Weights of a small transformer language model: 2 heads of 96.
MLP neurons of a small language model. Each row is named by its layer, matrix (gate and up: input weights; down: output weights) and neuron, and shows model dimensions 0-191. Each number is 128 + 24 x the weight over its row's rms, rounded and kept within 0 to 255. Numbers have three digits each. A neuron's up and down rows have the sign that makes its largest values positive.
Before each neuron's rows, "fires on" lists the tokens most often at its 100 highest values on Wikipedia text that the model never trained on; "fires before" lists the tokens most often just after its 100 highest values on Wikipedia text that the model never trained on. A number after a token or word is its count.

fires on: "ac" 100
fires before: "c" 14, "t" 14, "k " 10, "e " 10, "ti" 7, "ro" 6
L4.gate118:108143115147134152138142101093118171153109095104154117113069151103136104122143079109113101109121131157163154159126153138162124131121123143124108129124184167127172140134131148137128137140101147124109185152138115119079084074133110111124117134154087149139073105124171111122163134106154142124124143117158115156163155119126105147169105169128125165141138099121120133122123112130129145104142152129100126144050156147096157152168108091096111119129125113162132128121150105141137116187155136120119122122099073118134123119139128130139116115133154132129121120133170100095175104177120117098
L4.up118:138115105089143116111162148134133138129134159120104123177125136171128122120134150129112112096123127133114135118108129136178123191171130121122095128157135127152161104150145154126132143088125118107105113155164116162078110132092125101143131138143118140131100139122090188164119137168103178130152120154133110155060116103089148123127138128124157148120097133149092159122124130128122072166189125158095104102104137110063164096145107080078134126139098143133115144103083143114149119150141133130111150127152139135109140092128142105150101115145114144108135136115148121126106124107118113061
L4.down118:138101126079108123081132099109128109131121186144100115135097164180127167136115124154140136132110152087149134114108146145107150168160120110104083126079161091130180137153135137100141112129119162124125102149167077146115127158135114143147103085144120145128135155114155132149130096173098161134129128128147118113105170136156146180117164143123091141121095130153153119145159110132146062105163107143144076105133137190117142130099106104077133142143110102125122093137081143127137152133119153107136102147127106144147132110132151137137130127115155127126158081086123127137152105114112120121

fires on: "th " 40, "d " 24, "st " 21, "m " 7, "e " 4
fires before: "| " 22, "r" 18, "pl" 13, "c" 6, "and " 5, "(" 4
L7.gate445:072071126129117133157157155115130123172158188127119122129062137125154124129122116099167109062120098145123141110125131093132121080116084174120117153111164137145130108130159137128112112166110167106111146112152126153144137112116126139119120118127125120097090089141123126119103117143123178113140133155116113189120151141136095127107155133114107149119084092125129116145131120132106130104091156135154119115135120120123125142105171177132131112097080116198142167104141184152159113169155109140141139117109110141134146151153111082131130105123149148117141112094147152104118129126114111086
L7.up445:113109133155174116128127163117108126122092122147091137166138126128140138090102128129106138124098107076137129137081125109133095090076130159144124146106090137136130162126121096144157105137165177142129147175161136168185160128168118137130129129118135154120134127174144166142129140130135160080162128172069101134111096114138122153066142132139148128143113125122135127140107142094109127159117144159150101122173095151104162134119104125159128082088066124164125123119124088126143139137121142110098121093132135130102131133133121158145129087110151127126170101105109179116105123147127102139
L7.down445:129162100105119145109101161127121179100128107148143127178138097128112099130117133119105146152132100163146113146117117083169172149106119114130135105163147129119101122126126111166105126139130150136133142114121187149166098105117124124130106143139104149101126090125159152110119159120139130131107130114139155055108125112104170134144143109157165137090140171093107135123119089169168132120080085146128128156141127107128120083103098118101140117135157135134109134081140143103113169150135121106113151110065113167137116117091115148141156087098135150095173177138139100118134120096110099160

fires on: "bu" 75, "A" 17
fires before: "t " 29, "il" 14, "ted " 7, "s " 6, "u" 5
L2.gate245:158110125126163128164140190142116103127123158137154145083121115105083115134135107142106116141124127114141135120135140117142080127157169193117121166106133175108126141146115119159105172126107107080110106124110125159068140119151109137145163161135137157153119107137142100116132105093116109110160156111118151139093126080125124115145141137125107164133132099130139117125088102148071124158137096109087102152111085135106121122127126111089121132147071142103109129086177142175086145120150135141139130139159123127121185151150153143092162156113129125150168100151112105135117146135128144095
L2.up245:150109121160162123169131202132124113088137155136135161088111125096080129154165103143148124135122124125143132130124151146152089123142149181124110151099157166115136116123123103154112155113135134091102120127123129142088124103183128138123181189125157158116116088135139101098134099118149112120180141115127148154115128101135090133145112146162109164131130105136133146133101110138077116157144106112110101157094101131107121143125118122102119127158066125131126146103204154151110150158142144133140110131146121134130190141140147129110165150115109125114137113168088140133137175158131136107
L2.down245:134081137083145129102127098163141095148165100106106103128126105147108100131111127075147154097099095109149119123064127142130127127119143070155147164107126128122117117123122144139139099127133129120142110147157127095107145090103092129124078206161083119117169129159143132126148107141130133104112164169141121113144122099118120115098155147175104089139089147109130146124131161124112129128132151165125090117094143131166137098165133148077123146135119143127140129124102110118125086170129099157125115122139106072121130119158099116115120163124098101142108140116162108129130120076090095154

fires on: "b" 28, "a" 26, "u" 18, "j" 14, "J" 5
fires before: "e " 23, "us" 15, "o" 8, "am" 5, "im" 5
L8.gate473:102124164132142161152133150147151142113149137127125128161134138131111135097123184110103110167155135144125134162105100121079120084121104108114076146129119140135091079154110089109106140119122160110143135064154131126122152105165143136092130147173156137148089136141162117158145166163135134128123122127160142133161109120131158141119143163102136121146154121139142124131107173160072118142178108111106125159119163150162130089142110162073141123143153153148132155106103125130135130127145115119105106147118166121154162157128084137132122122180116115130121143115160157145169151159075174151
L8.up473:081146106144133168105136123163161136160125091141089139080123144129139110121116132117116130107139130126174167152128094156084103147150127129127126130188124097148115123161171126139138108132052119106170110100142128104137123131103105126126135117135127114099139110103094132136126163164079129109154113149136125109133118124117115112144087166102140135137082155084145123075123131132107159151076099118092110111128096133129064064147132094126172137118135169150128132115119159127142110140094136112133130094137158122120149172171101130107105105154127149145133132104121148134157134090133107092
L8.down473:155129123147161116116128114104084164113139131102122109097103148143119152114113103118138159121135108146130111148112131138123133110103068162102112140132122167170163109087105153145118152123158140154167198149128175111140148110125087150127165146105109105161144192115130104091137130152086148129126143163096151128096123108159140072145148193117136155119087131126141117148183109090106147116147112111154115137118118141132115139144158121156139178154116141132142153092129155104135105170131108152147107095113133155152146114095116123102146148140081162131126138165089106103128143134110130123

fires on: "b" 30, "ad" 26, "19" 18, "iv" 6, "or" 4
fires before: "e " 36, "ers " 12, "ers" 9, "7" 7, "4" 5
L8.gate86:121112155136141099138145142114109123137141109111129122115128125137134115113124113177151078128109120084123140110167141074130142148166129139131156178109136111110123101122165143145165135117113123156095098107164102113153100131113161173096107140120108096143118107122179150100125149149133111085122132148131100166137140116137148151189145131105121090132132138141157115138218122152142148090123167124131120133139159132200114099114130148121136116123081122153121144101176170122124167124132123147117079156147140141100095134170115138135114114166112168104089121144126125079142134116136154164
L8.up86:136137127133138162116157111130122158168145115111133143106152164122108123085127124129148139108078144149092118103100118156175162114106138140116135174178122066122129167121117108113170123168118127154167128081142144152143119113106092082139144164143156140117116118093135138116124109143160136130122116156137128121133075110113131126140158100100094071161153132144105115092161166108141130156079116110143109073115135137093117148117137124144132133149089127174117114155101150177123132138130181104149069113145147154125116101148115138108130130112133128093106095139142094107158147171139106140
L8.down86:105148117161083132128115133133118115117090125102120114155140138139109133130159150088162110149116116133130127149170168141101143140159107157141156113101091114122118145085170127123136151130138140119137135111134185166135133088103141118104148120128115124173127075119133124104153144144157129112162148109108133161121163169099155101136108118109145143111152116130079149119148139129066118164159085111091168136144121157142100137160151173116150112149101139127092142105154163124114119134163140152169119100089149126101116077107086123158134120115168139140142166172117168144120124115114195115

fires on: "c" 49, "ac" 40, "in" 6, "per" 4
fires before: "c" 20, "k" 15, "k " 15, "t" 12, "es" 5
L7.gate134:126142098117139110145116110108135161121133122160139131098124139182109138157149132151153137170102108156109109117134175100121079096121122160103123096111175164134141140136093114115101140147125190099134167095131143109141093142140054089094137156166128141171124139153127128127106095118134177103150134148128105117155166116166099126123122153146131130084092110137097089087159115142164109168131123150098117137153145113122136129180140091121158112106115145105115116167113087091137138119115164165090127101132136131128133141090125147143144122158132092126105157123150120099113155114134146163
L7.up134:108121114176126127081172144130121143110064136133106138122160149151155097125147147111125137135167083158134129154138149104140148109172097136118114115172137192150136154068144146082129139100137105085091141118125136094139135152123091128138140138162124090124123131150134114133158122106120122155110113115134092192109158111137144138094134108165139134117082151154144118151150129110081151108139172142127072129096120110128117101140176096122141149108105147137129182090119109148121112152173121110125159104108111116174097139129157136151143139135118160115119124115126129139124133094098115173
L7.down134:098125154128158128113083145108155102144124161102114125125086128154113158161142086091115150128147108124142160112120171155106132132139123124090153107112089159145144137150162109152107143093138125155147122134087124146129098138116103159179120115149172119116159166124153147075139089153111088109147159159120109107144106125172091149175136095183117107140115107171116111133122130113104130132135074136131121111124107143143154124084132120107142157155118108074117093088136139137145144151138163094118116142140140099105117147094156175145134121118103150121152135065126126115153158100133135085

fires on: "bu" 63, "." 13, "of " 8, "4" 4
fires before: "t " 20, "il" 15, "ted " 8, "0" 8, "t" 5, "tion" 4
L4.gate481:145140141115134132167137131133173104137157080150136144117128158113077078155143101139124109098115081135152110143098124123136102145111136137116153170121131151136146120128121100150114156113161143108142099108118110116128066109121160097145190210103164145123149111160103146140193119146146127084103117189101126117113133158132100148125101121140141143126129154124137160097141155136126104122123111149160156129114118095125115122111124113113159076110150136130124128120108081167139102153114075118144112117139100118168160126130127078132124126121121074085087145127163137126115149136125142135
L4.up481:138127136126163137118113145119156149095169163114150118124107149142099091130115104155166122120111164102111129122084108102149149140141125120113133177128101137099125135123128086158122133120115143159121088145121107112143157114118175130131181117143172135157147148135098119106147125153162165112150110110132153111131148129131082134095120147173153178121148160084138118106092160103140116079099146175078151112118116101124101126123149123154135085131121116161140121114134123146096158138125115117120106162132116122189103103104135144082130183122104081113132104168147126143117114142096165066
L4.down481:137135194123143096118164137165194109110142093096144158144112129145167130122083143117132138118141101123138147138132119194152145130121156117143123118118125125131145100199146098147111123097111121144102123113076148146131131146101158066108146125133138178179129182146155112137130111151110131144159116146112121131148154068109123068095130174133125130081139109138128130147124145113079124102131141092132107151112120161106152143152099112121172095111107096131142115102125144162106144158159111153126137092125122115118109121138107107128125157123101138117123112151128143176147148099128111105

fires on: "\n" 98
fires before: "- " 58, "| " 12
L4.gate330:125149106150128118100116175121132168084123118110159147134082117110119111158124149158090144114122151141138125158143121121075172161186136111144129127128130126151134127146162122145133147083166163126150161115176146140157120110121113138128110128143134136122087130140143093100147120105108176167125090123133143132098153102108147141162111124123148107081084106137100161138164132147109133158135118127092102173123139127115118182073137148120135084078107132123121064134147128107152128113130144139138160098155119148119094110080107155126103102078132123117116139173124113137088137176133122116
L4.up330:144172180109126150116090135135140143102139092082140113146140117108098084145135075120109135103143138152091146136147120127086137120139146087098177159156130113151105136155136107124133118103110151128158142132116184170165122146134129151151119111152091139112131154134140153124125116151103159121119122113141129154064157108152121137121096132098130105125142109150108097146173092123139113107139142143096126119175131147139142153102121194117160107117129117120126102134109152119120130108132139168142168100187170134130101091098172117102115154122102111096145148102115131140083163074132159112
L4.down330:154124158109150117117101103122139148114114104162124143124140168096091113129135139102148142075130132128119153111159119116134096118135118100129164115133115143142155122133131119144109118118135128154119118125070124129158119140130167171131154122106071133121172126136140104134169112128133116121093152120091101168131153134126105111143089109157142126154165101129150115131115088136148142140123140115149141107167128127100153141126140162114199154135149146130113142118132162173153158109139143112189132104149127145094106095118195089153108148158167113144176148151138165136077091111077081085

fires on: "19" 100
fires before: " " 17, "3" 17, "2" 16, "6" 10, "4" 9, "7" 9
L2.gate429:137123135152142131165106131097103113198112151147097146081142121116112140108157105121133141108118127140146149129079123179140103150135117124091121113158173118169101110117126173106151126090096061161101165106123159166130139159099109106138147121158121157149126124131143094162146117171126110098134156125108130138144139136147125104105111118147098168131122183115116119132140083141148152125149166115152124180094133093094109114149118120111135118125133143146128150137153152143112123143174106111121090096147116137155158164128082121134118143079145120146084114127122088147144109198128132130
L2.up429:129145118173133164138106069133141161164096142119160094151158126151129121103115182111121126116186137153136125123127098145128162154119149097137133155118125131119105118129110167128153100087111088115130147157126118172137120127094103111102123069118154146142127158119159122154119119133115141105135138144088142153163134115158136115143099167119150144133105119103166136160141108091147116119117133128119159168130131131089111167101095165098127102153168131120098183157125158117110134131130156141144086071144150143145112112172124082106143135098119124127079178146131147111163170154134136147
L2.down429:116129118131097131116131089155165112129101154111148120099148124123118123099132190159120113130162139124163137120139118140112085128139126078134125141103134096056092134101119163169110172095121094147164119115141129167177120108092092106143104117131201106127094158148160141140144163125119102147107137149123142178122145143144140108124109157075139141138137142118138105098118129104119116113126169163138106133125150122062127115135122158118105167144162161128126120153170166122111127094114161156142104121140155094130134121116108087133122201144124100123117142113133114151130137108161119128

fires on: "form" 55, "ell" 45
fires before: "ed " 20, "er " 15, "a " 8, "s " 6, "ing " 6, "ow" 6
L2.gate404:113139122119166119127144152143129170110094114149132126126101126151092128130118113076119104091167068163095183145136140140152126119148130129141097115119128140148101137111161149114147116103126113099071150101150191169124092117154116128127122107121086149162115106121137105120148091142106167145176154144157112114109119127132121183149132094137123155102169119137145155156126154165125136133148105114125089110169157127152109154129107136100090153113121134138100135131181140124119153125079143137125126135094131097164143096119097153114112090101121092143094121119169124129114141174177162141
L2.up404:118089116087126144126110129192125155142087137151162106129108136173064136119148119034104115121160124156139172130127139143130134132137150129097122142177149129146111120113113139109129134098145110131097124136082160162120113121128122121132120112122098203109117123136121126144129104099102159146177144180128120127124132133107160173161118171101137107127167130163131111152149174182120152140138095126140142135190139146148125138112076149145115131121111118119131150118166140112101148163118113130144153130146111112158132085119111078128098139145133125101125106140138127121133100160145144109
L2.down404:143119131104124110124076169135115154111116134146148122131126075126081142099144102076134142126112118113116159144132136146120126177169124138086125121149142114170133069108126115131145090125172102125107116137077172114146128102145127143119133158118116159110131095125136124125110126090118118121153138177109155152098126127105152170129138143139104145111193110144121106172155152151124111165167102143134157098194133153137158114131117152155129138131128173111141142121120119091124154170087132106133162150139131113131094079115147088116102131148129148106181126142134165121096090157124151104

fires on: "ac" 100
fires before: "e " 16, "t" 11, "k" 11, "k " 10, "c" 7, "ti" 6
L2.gate201:129125108152130112117129138106129148114132137141163114142110108185124093135180126095117126118126084095129165126137166116101155184140138121116144138127130161126109164122104153124161120149168148129110118129132131120163128146169075102152077066157106133132128132121130111105134091142157156111149108138114115143106147129119109135100102132152098147138139105137116154170106083130091098154140147166103062082122175182138094129155152079159109142143094154154122134118115130143156155104131108119120157132113138098120123139183125083166135157145110148104150087146142109101120143138130128104
L2.up201:109098142147157184147129134108139127107134109118152069119120101159091129128136122143106117112119107115126118082126101160122139155136149103143108141119140114101121113081104142121152099116157142077120118145161139151085109111145098124120144101163126173150112080104148122077115103162086168156140113187145141134109121175125139114102086144137119121103127127142100102183120142146090133178146153204142120123133166113146129140134135092138154145181132124146146131170080119120132152168124133105110128115124127157137149129105123132171138161115095153138122101128146115128166156143135141104
L2.down201:148111117085154153060124158154146102133159117127198150143121128192112147155127115122162127113116130103134158115133140148124153159138141138107107108125159164145089175119117142116148082128142136169110107144141116114145125111159053110129096101112103179142142111144142122083158127149130121141103148109090117130153161119153095132132135126168096118127138129134108134100109132125132078154145121137132089128088141138183092137128126119147136131137099142146109118145105126144134147111133104107127149104113156105152122117149144119136092101125093194091187099112149081118118132094120142124

fires on: "form" 57, "ation" 23, "fic" 10
fires before: "ed " 17, "er " 17, "al " 11, "s " 9
L4.gate28:112107132147168165137105160151135126121107082121145152078095117154108154111122104126091101125070138178125155124134117158159115111146111155077128165098145118146117126084139126111122129110128101097075139078095181125108137180168092112114151111111070137116161111154161152135149142074102124137133104128168123101157091152100131124115105106136123114100119141138114146126141123137086140138122101088152106118130126155148122113129135118157148143086126102098158103154143131142080169151121111081125117136139099098171127154130111106155109126123117102109105133111147165123127109103139140119
L4.up28:136104104091173105147122110122101107120081037110140138084108118155105130119124117150113090120101122147116174126128147127151086147099115141087082133066140094149114139111161101135129155119154138119094121073089171133126144134121113103082146134111085138095169119143165160121137125074132121165114118187141121108149121118096132141110115143146122098112121135137108155107124129144114129167119130127140124129132113136175147133136148116168135167110127110111151117128129131138124166186126114135104102111159170110148116111119138109142084083159106115122140124136119157144096119127096156126
L4.down28:141113118114108106139123148164119120120074106166134112137114157136122132136134102134126118160116139147128156156135122141213112123135084160144101109140133136155080117145148132126109123104136136146120104142117120136191092141135106164122157096096120176103163126139103155094134155078078146117132132146136118123115160104096131159125109153141138136096160122131093135130096106156109122150080136150152129115119123181167093107096157134170091171129070150119111177119115167148126146165084155123189133127136136117129097103165117105119120133133120124126120160155126118148133140141146126088

fires on: "or" 100
fires before: "n " 31, "g" 13, "t" 7, "e " 5, "n" 4, "ro" 4
L6.gate246:125122095109123160139135119102154146117114141141123130145118089068178082185152155142148143125150156100111098112124134119117111142143132121117099122149144067150158172136100109105134146168103117113102122138139146101158109084167140127119122157163137141148103135096132115121150132092113139151113122151157192146148182120131122138122119122164081148129107140124151146146124096084158108124127161112151113130138111142136147176157156127105147088120054112123123105127109150098160138174150119159165076101137116109160115136142143144155096112088119146110162135131140109130129100107154126108
L6.up246:103156117128109123184122118116137133156125150132146139098118128097126159148126126119111094120105082135093135109184146129134135145100127111173113126131092112127124114147159179130132149124126158160141136127153132133103124146099110154093147077094112109163130108150109140122132152160118168086167150098152129109109104122124106140126126105150146140072132069111120129085078113141087126128126100089155105148109147146113172096176107112113130137135124142189118186088119150134129142142118107131155175144149089099124104162120132134134105133131133119099150141126119114097138140177128188165
L6.down246:085111142119061131148197144156129130132150104167126131147131108121115139106122127148117143123121133116150115131125150140169097130119114168158109161129134118138154119117133121105107131138135166114127123180110139197126096113136122108112111115081105127137192136127107157085149202157137105098081133131144096127141137097112139081137150143109150191116109115124113131127156141122173101125122134097120124128124082145099133136141112105137113091112121074157157106144067100131179135129153136105109148144112136098109126110135159154103158109160154118157154131148133125140119127099141132096

fires on: "ion" 63, "ation" 19, "Y" 18
fires before: "sh" 21, ", " 13, ". " 8, "s " 6, "al " 6, "s" 6
L2.gate78:136120140129156110133114094110108152171125134110123077143098168152107174126144124106162159129099134176173126122108171139139126082120138109126091110141163088123116099144134102098164141078138151128123127120128098103098088075168118116132117137110076164110158105148085155091118133110121159124147103109121097117135107113135136162154117146155146084132151099131132151163169084092123145111096142141160125104139130085131151163123130145195155129131157163145126145134123149149123131170114155141128128147138116132116104110141101124148137151093140152146128175122141103131147075151148141141
L2.up78:137115133088125135163120106140099139150125121096111082140117129133120146089128137128131146109092125195123111113147123151154132093131147110104105101126130103123128133131105126101141126088118157108088145133132111108115097096140105067154131131144082143113141130173075146128116140129125151133091110095157097090133135125136118154137116138123138084171156108128136164109126142121117156171140137114170110084099099101139117142116154124190153112115126112157130076128130137177118124155100118164095133157131157145145092104139092141180110138111128166139149200104149082095153102142134155127
L2.down78:137099168123141084112116104101095156112140148111099140160128077108147138093124128113101149117096137153136107116144121105147112121091150159134140080145129109169091133175135133124127116104097129094134136139083089132148111094125168119132131128175119135105164125166148170179170116157133148094122122078095112082150119122091120130129158101149142099112145115121115119103120122134075137121141145127140145139123118093158170131133133100129085138134104111113096150150106123141145131184118172142156100147154137107139149113130135132141102196094109146206145120101132144116131129125148129104

fires on: "\n" 57, "\n\n" 38, "ag" 5
fires before: "- " 57, "==" 12
L7.gate471:178152093157124110147116097148156136132150129153168094131099139159130146123151116150110123097122141116136134122159146117123155119145112121134139129079119092115145156140104159123108090108144132060133133113152131180177124133120141116109106126116083112156103157125097075119153141108143172178066150105120128147092125107166156107150125102117154139153115112101148112143101148119137123146125073126114089122093143163119150085095154123124134099095088054144151147117127136123117085087142144107131120096107114139148119172134146098101164111130127128124130102105094107155111121121108137132
L7.up471:093154115114124114106140110124152131076142126138151088115133159095140088096118147115127142115138136145139133115138118086118134112097137098110111163176101097135142126141131152150117142111131130134161136142138136106126119144107154111137134098129129153150121149168114123138159115203116124120130085096153115167114141117103141175125109088100143062124103105101097156095143098132111135157101142112102165141180157122114179082124139160134120089105106147126133134152153105134114096169087100129132127130125111100110164129117137065117131136126131151170165173145167107118057119142134125122
L7.down471:129143123094088138110122116141142087101166128149140160152109122108123089114099112122135113122167137114135121132127125153140131138133108127094151176169124125189137119183121138131106110152127121177135105136085164106136131146122132117143121104177087139103162151118158086106093131117104136144087191120106058127115131143144130157110113133139122116134135142112125148116161103151109115134133142092125119107115145115096123138119125122139154140104170120087109137110135131137102127062124143096140132104156120170042118126131158081154141140090137156110151141138131109158132142128082119069

fires on: "all " 24, "e " 12, "st " 11, "d " 10, "al " 10, "– " 10
fires before: "pl" 15, "| " 15, "– " 10, "r" 7, "fir" 6, "t" 5
L4.gate474:107102137119130128137179110107107150156142155144114103157127112117121121160110092155206154144118113139102154142079123127131098130090076133116128136165101123121113125151130149111151117092098122111127107110156109098122099118119167164139127146103114143098125137152145093089095133145099111140095147126082120155152129107132113137145121121129136151168122160146065130100175165103108136133083147088159082136124123111100073128121120143124151109098170129158122126125108134089124161094110137128127119137092137121113149102163162114171121145098122142151093112164163164171132149148141100126
L4.up474:111113156122114140091151108124093115135114087114136113104117140106131148097130108163151139133126116160137094133127103113144091171104099149102066131139151131125138166125129155098105138157081128115081168096156169163144158163144097143094133140146091117143112119120121150140114102144131086113157106145161115143122123125106119114130127180127135154147123100106110126135139160131106162120144138119152119116148092168107091103119130191127126128123120099159168098128134137136176115097098084155122112095127154138179121100138108159188125083142152149146112112164147100153107128093132090165
L4.down474:080137146104133112084129152154129174124075175145113148095116092084145139109105134120125122128145133153156127146124163117149168172131086166075135089141139160154110156159128136157140138155111115118114114160152089138109146107144098130134135110111106113144097100114154128151142156113134130115133130172139105093131095099125122106142118129117178112121109157075089118214129124099112126140103109099160144139126104128098113096107131141126100118145156115149128116105117175108153144075146144123107134156119122078169145109136103086164131143128146128107128147178154153117142120115124118136

fires on: "\n" 100
fires before: "- " 93, "| " 4
L4.gate216:126126083126153145200101106132113178090118065132173119173131121113113104163115099157112143164177134121069145115097147131128138144156157096106127113153149093106102128154118139102132126099143143097129144154116170158120120108121132129152109106180135121128166116171134098087133122080119158130099123096109119138174161097145140167104116142117128084109091098145128124107125127099095117128102134151150098093128142115135136138131097133096123088134129111171105124137125146128153134152125082148149153113117090150116113130129124119115106146107125096138127134148091157160115181133164132133
L4.up216:095166143135128134204116133156109139111161077113152146156144118106126111181140105140083137173155116132090154128118110113135163164148166150155115117113123081087129112148113166122107143086110143128137132160092163143094112113156180146155116127184172151156148139158117137087165116110147120142132118118163170149168133086131148182120137127125127132111130145139137171121121095108114121124120133149131109106128088137145099136121120154124125100135107138134116117133146157108142131148131079114148149091112086109130100122149117112123101141089150110119179101118106126105118164129172123149
L4.down216:094156116108136090115131136159129161125137121151123142135129150127139144134122124130156093106111179143098144131164154099170131129173127089144146133159118120156158120154122149112120128143147103133175147136089152176118149129100094142104106122103078188105156117134080098101114156114142156151102126070128088144118166107123123111109097126132124093099179165129145122099139076117166134145129138118133129104109150130090132117107123119071165102142130100125122123144118145120135134114153130120151116129131106126073139121095153104138127138154125110122173137176109171142101148087119078081

fires on: "fir" 39, "ord" 27, "form" 5, " " 5
fires before: "st " 38, "er " 11, "in" 11, "er" 5
L4.gate354:101166153147150131138151167132108125123161118110119124096109136136163151126137103099126115113161148158136123109117103106142145155123132122111066158061148150112129145049147084125137109110118126123106152106112163152181116111129103118122128150130139139105136105106133117129181139121171152149135092141065129170073075126162147126112157117154100137125105101120121174178141121155106165132133159160125103129130109119116105124111163146174101139153131117157129126123115133124140139174149104120151133090147128132102122132148161122084111110083120121116127105147165131148107088140164113122
L4.up354:164099098111152115112163104110105166132148136119164122114135095102167102121153111120116150137190111127121130112139155081128122135099087059114124126093139179117121139125126086123103121116132134138112105118126158187137155122109092167111116127141102125146124122142141115123098104102116167097163146085125121171113094093085133116072144172159112162146154113125115115107107091136102137107128162156121137121147140105114119123140134083159138139144104152092082130121093120110128084147187099130149141095139104134125146102116151119134101105130127125130114095137125128134113182165164145107
L4.down354:157152157103114141116134138137126119121139131147112088115112140097099094151134112112165158133160118073119148123149140121168102105134071075126138120093139152124083165135115106090101101136157080163127143085101157179114116159135089158059118123180104121175092156155141122100111112133116140141169120095132125168135108139117129103139107129121129120136137143154102130127151138105128143151126139140113131097113156151147123109119097160149155091128107123168126151121117103144110099108121079119144146090153107098158102103113098152105099141133116111127134094161097158134086145089145144119

fires on: "ou" 100
fires before: "t " 17, "s" 15, "g" 10, "ld " 9, "s " 7
L2.gate250:128087080157117127098143141099167153138115075137132125130107124087108175125159140120070147127121105122132156115118131083129122126109151106121134178120109114129127160134106147126126109105121120151135077140115103138127106135146168110118120120107096116115077139100096132101159162166124156141092137138116120102139094133167124115144127095193108108141099109126124137126084154175121116124145097164127110127087116119117121132140125163132151114116166090137128124119086050084125140147147169086118084108106130127086127104111163133159159129150147115131110100141102117141118101140162087124
L2.up250:157112095128084126149146144089137143121129105113128117125115120115091128126103139147097164141153086136086105132112097116103072130103088119119136136094142108134129140118134140152124107142085137154147090125118093148105095070120166098133127152141111121159081117086124127136156125141106126169089131108113117111132140158176123117147101100155147109178116132150119145149116142138179091123137125146137123139107111128122078118102135132090149103096167082133144125152128088107135160157137108101132080119111141143125119095150155129132124165114124131151121057094109127123091097163167072105
L2.down250:141114121095080096110138151124180146134112087128148089166142079118137155113121138148104106130110102073142154108139113106120109110107111134119115139125122111179144152126154099122099102136079155142151100156120166133101125123140155130099117132092140158109109143117139143119111178114097125129057140109107114170110120098100159124148151080124103111092125137117140118119097105104156112146101143150147110137102116176114104091123155147165149110122147095134163130163070129109098139132109095168161114108126136108108136109154167103134130120136126140123109085138127185129091093121156134150

fires on: "ou" 94, "ad " 4
fires before: "p" 17, "t" 16, "ld " 14, "s" 9
L4.gate44:092144083162168138136155166157114156156132121120114159166117138108130139097153159111074147102136110128122082106093131153147147119144113176170173170136134121119093103131113116117143147141152111161103147101165080126117111127110171086131118142132093129109094142104093132148154157119100152119133134114077126143125102107155156107155127102155120166126142119151103155138119102151133123128120143164124106165081132159072102151115195077119130114147123148180140142121091157105117156155122124124109107127148109101113113110158143131136148103149130146144129145129117162155102145160129125153
L4.up44:121185090146162192113146120128146124149123115081077106128112103127101152115120117111127140128127098128126104110149146151085182158086128138147132112112143126138188172129138128104108149148130159109132121153158135119125091087140137108112147111137078118097105107108127136117132142122097080084122120128169130100138154084092179123131110088107107132132102125130138128132143151118165117153115174099136106132114121114109091157110103126148114087135178110105138173075137129147117131100168138144153110132136144149124133058102104141109122164143132131165135090121121103125163133127139118126
L4.down44:147144115121059133106125131117129108070124137116143123129158116131122153107119135150103125102114095118111144112140100118129107142115113121155148118133178115156180166139151168102110085146100140127107086152095125112099120133133166145123154111105144119136136144097145109107105205133070181189096118128154144137142115115139125118130109139114083119090145127107131097105102126097139129149114138161112084159114097119129136106129208113136149113123169118144117146121132135123120129135125106122140145107105124117129140139178144156085093150110176098153123118131126163116200142123123110141

fires on: "19" 99
fires before: "7" 24, "4" 15, "6" 14, "5" 12, "2" 10, "3" 9
L7.gate262:138141145150128107108111153137146132122112188119137118109142136151105125110162103155114131156160101146137134125116130157138113112154121084117085117155107110098084144109155156128146158085125095121093102157109147138093119148152132104115156142129135103150126129084140122099123148138145146103115099127173131119135131107099146086151152131076103120156142130151148152093178138137135152178161175075169128146152119120088106128106109106065151136146120127139113117117135193127102127121133162108130085167127160122148147141139131130125128134107086115163067132147098128105155114136185139156
L7.up262:106154146123133134173117073089101121096118171122110148122123116072145186119136117103085101150125110104142095165127105163156129125159124128125142118121138161171151143117099119126127148117070149153074089144124159136126137107083167076124191145102091116120131116073129143134138150129162154132134129139131156088145124111101125112141115088125110112132090109123134152109110140165136161134141106128159104090128117124138138161129128136152131149120143145135105135104141142160126143093086141100126112132106204112099134154107099146104106156091131163126112139134169120146119123125108126160
L7.down262:167138149143137139156114137136122114115155174131157118118134129120145128122108112146125115154147096151174181136172146156133117148129118109128126123132076105145115109131145144112139168087092123167134133096131156176137148095110110112131125129095127146093201119114160116104098109175128118130088143166117126125120149123123142101137103102110119140174146092132087124078150142100119129126123154105133126154109173097077154076130094130129167102106107156086112090127157122147113110131143147146167085160136160136082133171129110073162126137111148114096099140138117125132120152100132121108